Weights of a small transformer language model: 18.2M parameters, learned positions.
MLP neurons of a small language model. Each row is named by its layer, matrix (down: output weights) and neuron, and shows model dimensions 0-148. Each number is 500 + 40 x the weight over its row's rms, rounded and kept within 0 to 999. Numbers have three digits each.
A block is one neuron, or neurons of one layer that tend to fire together. After each block is what it responds to, as a language model described it from the Wikipedia text at the highest values.

L4.down493:452465456540474608491453551554542495473438518502536572494402517544492466481522465528498532471534483486509441477545479534588540565581544465530481555489570432494517518503468546465481503477446532562510564560484536428497489551494565520474457471481439507491458498556475534529561384485511573462539442506530546439538503427440596496486468451465523436473525459489467382462463462481499466476485522523507532443500530524484499450470485473451540521468459541549
L4.down539:548465456489503497481523466428520519567435447496507554545468453427510494514535480463549532483508481529489528600508471496480518511476533508475569568499467515541515491452546483517547472519513487512480551531510520499495430412518576567491551500520526525545490501477507484520594493533494439515464406459470541491512517479545629436440481458515550476421550544495523572481447447577513515437475448469490489517583483503433499467513493503515499537516522432509
L4.down588:546514536474519475488511474570604553481490503497546434552548519532496521465524486483450525440515496493539478491515490478564515497500534524473592447528521414429482482572540468511463507585453490462523448534510455503572556529442489522499449498527511504521486463414533462480520486529496528539446476484468515547483490488481442520395577482456482477445513440507492514486520437552489476537548438500443448524553528525494533509533552520516553536511456407507
L4.down600:564467483515529494502569525513520498469496558487555547534461425542469534509557480489569503471547454521553447488444518474453430459471549455466464507486536568475567444473476504513506476476595554446563508564490485465522495504440556486530476446538463502499500533500529556488461477487410526485522516475534539485548536505535556459472593525476511502491471459485501441451423487527509507549465599499557486563458450533456486515418464466461582491517585489611
Mid-word fragment tokens. Short middle word-piece tokens inside a word already started by a short prefix, e.g. sp-l-it, ad-j-acent, st-ra-ight, v-eg-etables.

L2.down204:567533494504493543494549506534451496522527434448547547556497566481479582452437563552552510511506513559544466471489451515477445532556489512487577465493463476432452404490489528585522528507495499500539487471485463477529612591508518551416583585477541456445494516501539533549497515554487519524470617463466462618466534408517488502529571522447531473419523514471548498488513475498553500575547472459510451438512479510482509566513400476488457465446482339499
Mid-word stem fragments. Short inner word pieces that continue a split word's stem, mostly op in stop, shop, adopt, atop, also g in budget, amp in Brampton.

L4.down25:537449484484541529441518559563508531553555480537494492555437533505471431492533453533522517511453526486493477520535490548505561528580482489554464460608578489454428555473436497458521544541466487505465517513436499494508470467529475405552466479498484525506571496433517484574489438445458561509379492481456452477452475424503465520470532523486501572504508414480562511486474464468481450550581453543486557539537427485527514495558530517564502530489524530522
L4.down61:471552486496472492483478502566515493445498523534595517434450506476386501470498493493476486538494483529580488520471480540487552488479510551455518478564573500488487457416468495506548508535506479515480479456529514464481511458572492504470496558515481512513473530611518551516537523506542430501490444535495558475478552468477507482516577512526481474558447527502461462482444464518551508470453476450483473513453501504396436511539482522520528536492538504536
L4.down100:458455544490568530469523499427474579549494516464461564471531496536527521598496491429536407516466545454476515582574467503486520486547442461464499503467410520615529539559523570441441491457419531531487599464453473579501509544531518476463495521437508480531514422437502422460548384528507486544484483542464540496548538463486495498508475581445433493459509502519463510500464580507535499465439428548491518500510511527454548468513501564432501509496545521482
L4.down728:500561530441501493418551508390470461507384493588469497542466485443542518520497494484533497523513486489514470511543476536501521463472543608526499468466554540484476553502501548531543494526512530488562458485423467496489457514593490504475522499532508471485469441481526430499558548429490507493544435495540538596497581500467488481569501500461531503477434494540493410514567503483479474464502533424468453503515539559521533562565558460478532565473482482491
Word "as". Mostly the word "as" in every use, often after a comma: causal as, as well as, "used as a term", "As a rule"; rarely fragments like "as" in asked or asylum.

L2.down856:500506528473485540451503539478521429513410475552475477500476581516473517502478514433420518514476501513530507591476517529535453509501470479539486449482506475455525520454542439459485514526511523550499567534516490584488486509447516543562537417507513542539534507487531505516499435473484464524500479507462529556576519437475445538416551549533479511594528524433514436474493513507585468496553511453472475452454517468432491550426553565500531514530553457497
Word "as" connector. The word "as" after a comma or a verb, as in "as well as", "served as", "described as"; also as- inside words (asked, aside) and "Reg" in Region.

L4.down312:495457458502464476579558432485515478432536484550501481466520481538523514525482531509583658461449449526495465436488405573500554455530468468499572496499562508468508504522460524491463474498557443514526458442543476470503468553522483512479523493507527394510471436451507495455475505481455533508568467443481517488491594521511523492456481510549508532502512569519478517513532534472557503491454475479543461503494521527484492547504478484472492546463398470533
L4.down335:502463601484495502449545513524518481450456528538550567478425503560537543496452505554541497518438463474510479555550538548551426519463388431482555494463497532509484513482555484532471522510541495546539503505569530509562463497515536499572496501458497534454541505540464474459496492423601514473483441496439516592507506501450512492489538515463471497426481514438518419444448482504530443559501513539499528536494467570432446506480522474448489531409529442534
L4.down672:499457440586492510585506469539525556530545517542467526488473520514423472447482467583529520443522480540532442489514518489513548457452422532416520456507456588522481419574558509564490495471544424496435514452526491460486505514478436493468530496448455450493559476513450423499482569490453543477529522467452510490471571434511553500479474492476557493478531509540470509476471554479504499475441508536548522472497508525555411538487486527490479513481468578516
L4.down735:539426557544448439419510464518525476527525596570550458534511576535384493558490494500549524521518503516528470574530474498511463492477519519470471545529517585475491481481485546466517452521522463483517490556526519504528562458496483482456536497585507499513542461477455471535453534483451564490450465495521524517491574504472480489534492555573461500435408501500417525470511456516533520505521540527432458545509497427437507536530501508465460551496447461516
Place-name final pieces. Final word pieces that complete place names or compass directions, often after "in" or "to", such as Bost-on, Southe-ast, Bengal-al, with weaker hits on other word endings.

L6.down437:564465547509570580441583480489516514491477498441477495522461480521503520480556535463507521514539424503431475558526522472519448471469529458497481530503520472500459494468503525492457481544567492529470480575527491506484485508508420438543488487588554517482514467440445446474478515409452533475465555491521503469539499507521471471505485456559463461613461481497474474467511468519513506535513554512441509474454457563499529414485474497475511504451521474486
L6.down545:463499448492561440489500490477524523466471497557459409482528482511436463469502565470522528491529479487551478511588385455501486470430474504477517542467517569485452482466582443545531514456491495533445492472542543438486480464531444460540501547423454410433441579524477538448547458473522498361525497528479479469453541465562508492490510520490498500459501489583509488481506506511550479532447467494511495514481534528449469523515506511450476505546519544462
L6.down759:479469491457515546492428524497544530444476488506526515478495515551520477484508580540466653476547493509464504471490475511472525537529438547507482552568491542504497492470551468519532513493515461559526533482526493500542507464528564511466455522498375564480475484469526519480422432440478517537492480574531523451484572467444500422509555532502505511462538490458519491517505562482482496563468556453519475414510479408498528483499428455554525487534458451474
L6.down830:572463521489521524451521576418495470521445529541509555524527546398516381449515527469524483501534523520509421513425480490442507525492442535464431462521516472522508523509495500528484487433451484496475449429548484520558470467472428520496493521574578497467495537590505535499467429500562517514492558441475501563524509562503500508443464508506571527521518504463517486510475483501564490431511563549576474447475493491560527504500458416580507489548521511525
Role-assigning "as". The word "as" after verbs assigning a role or name (served as, named as, worked as), plus becoming, renamed, appointed.

L4.down162:505484521512530492495576506514508475524547491470474566453454429547521499470541453525499531493493451544478447449509446541501497488494419544507521527506522450502499569540448519526464488498506511477497542443561506472511462550504516518511498472527469465468537485508482530514487528501461595532511479509567514535472474450493461535465410446487610498458508552513549524510514553554429533506496520459530493515506545452534524514441518519523495531497457502507
L4.down242:512501493477509488575514485531524558452441443548570501406494545518474575531502472529474429522453479468555525506483523526545509560467503547437501463480503519417504521498524486544475447454509505496534493553607500521506391554518484493523510453518502522572464459489456537511504553497522418476431477454498509429494480473512469564572548549452464471536471475501539503453447494577497533543486509482467461502502552442458476562511572546473491589510451452470
L4.down268:527455498541492478457509445439524478431442492528501460592521497517535502475483565464475548429504487474505569437421494580467450456471474444467524524460511544519531534518449594565494462511548467536482526448575466476412506535571481489531505454543539510552479470534514458498529507520553557508536446405450535489594456421517575585533532524501499528433411419527487539464475502493489432565485570445527509522493518513536495514498543510462477505551545469439
L4.down674:443465518430506529477469497546481554472539498543461404492438532499519449501541501511498564480476467453497452534503507410467535555487526494446534547539479533484430442500529461468456512531496555554481433525494480573518482539481430490519506544527535465535472474504520444511451567484564529529442547510522484475519469497511511439515507432455510501503488467525542489484530535463495441496530446537425462593551608622469551502368520513525497487613523434486
Predicate after biography subject. The first predicate word after a person's name in Wikipedia biographies, mainly born in "X was born in/on", also (born, married, and on.

L2.down379:501451505446500489582521523474627453442495443564524504542548512517574500491505462473390453465435419442475569494486506510540476469501525470552605564489502498471439521525525467472476550510547523483502526498531477462512504516513522463527404471452516501546520442434490514454491551439496527444464476552516529457472543555458491466488430449487492484526485478466484519448457518562415517421522479488527502456504522491521480475409495471547517521493514511477
Biographical age/education words. Words in biographies about age, birth and schooling, especially age in "at the age of", plus born, University, graduated, Alma mater, and other word-initial pieces.

L6.down28:555469560592447431463427487552489478509474398517542493443507585535508487481494518503550532444514506488448523462507493530574448530468536509554466389524573500489465427516437544552499502474461517451423505477542480511493555528574492572506532613529455484589464472497517490512496507454442526551476489518526512551484460544475509528528523487497424459487471465500475530475459485581493509432470552530510497542493509516593473492472546549537553552469471479494
L6.down685:533499430496543555495570509569555504496537540487444502506535510521547506489452498568444556481501540549507556498465542446479419526539437466529554477547498495544543528492550509516485524517499551508544444516493496456491410544475569517497489506458481597504499452536431539520526510520495541517539502380504504489504504520445498484471531466469464534601488478500472522477523546507541501558525506441439438597458565469497514551498521548464502507579517460527
L6.down774:500532581448524450516429505545506491507443516493396503488534535498514510497495449523559472460503453554539434499513486570487539462519481546445499508534451506529477529446484426513525517484498446467534551493496475532521469553518508559573563521471511502480494483508453469458476490515481580488524571485535479528500538485528527557571506454485522549462547487553519507501536544518565428484486522447489546464540433539444517483487501451481444494526496459493
L6.down842:479498513553500493483482545562491522435545440537471518462475546486431504535516447537444500512508503487468463527511493487568562478523473548438447425500513501454451457478526550403471569497589501572430539507491452447475560519502516518474529455518551541469530473541546457427550586458475485503505535475576482527442525520531516476453472499511520463555590504515455526503447503492494485480486524476505521453486533562545562428590461475454452512530573539475
Word-initial "al" fragment. The word-start piece al/Al split from its word, as in al+though, al+most, al+ways, al+ready, al+one, al+arm; weaker on other word-starting fragments and birth-date tokens.

L6.down130:532456472492500561521531573554569567494499489467571525459498471559431475546494499443575519492492513521473475491489467532496523495492428474467535468402499550467488495524485501460396465485434623536468522518500499524412512551518445570568429539433471515456519472444447506456520518466523456470515544496411581531519521483509547516468503503389484591481510460505512495510502504507539513558496529492500468454603583471467488520459456523514488502465514572464
L6.down448:550480492534549563497423600610486566476439486561470503522563436461488553556527456479557469515503506482557530474498563434548465504489454459499560474429479501474515489498484468493435538556507512538471480524513501513486469457573509536593474543481479474524542516489507537551547541504496475478504528493458507434466496487553548569492503566544455518496501519455548498448466489521596456441491466462495546473526516535408494541511525521437489502508528593441
L6.down561:526462546462515472527487515488516489536507519551499482463499443459514551508482440510471547559537468496509499519485512486516489434417491544618483475479511508517483482487504507432476479495486510499472524520526567564559461493453509487526531457496466560568542581471471497540453524484473482485489481517504489494442528474495453484467450508470507497504500529462551532583514481519513506449499469548498526458462484523459493503500509520435501469531482418485
L6.down711:460426559488499502519458489494509469525535485476446492433492434517428579576438471484488517471504497515510521454463552615534516511477461504506493476511513519569524447491507434522458465451532473525441438520486482476457531447462483491504477443542553486541543490514496588493452527496552579552470447455488498466531481454483518542535521556449494538433443503526511485575532458533584446527488479518472564512505495564455501460492564457459408533482438434463
Country and state names. Tokens inside country, state or region names, often the larger place after a comma, as in Sacramento, California; Portugal; Lithuania.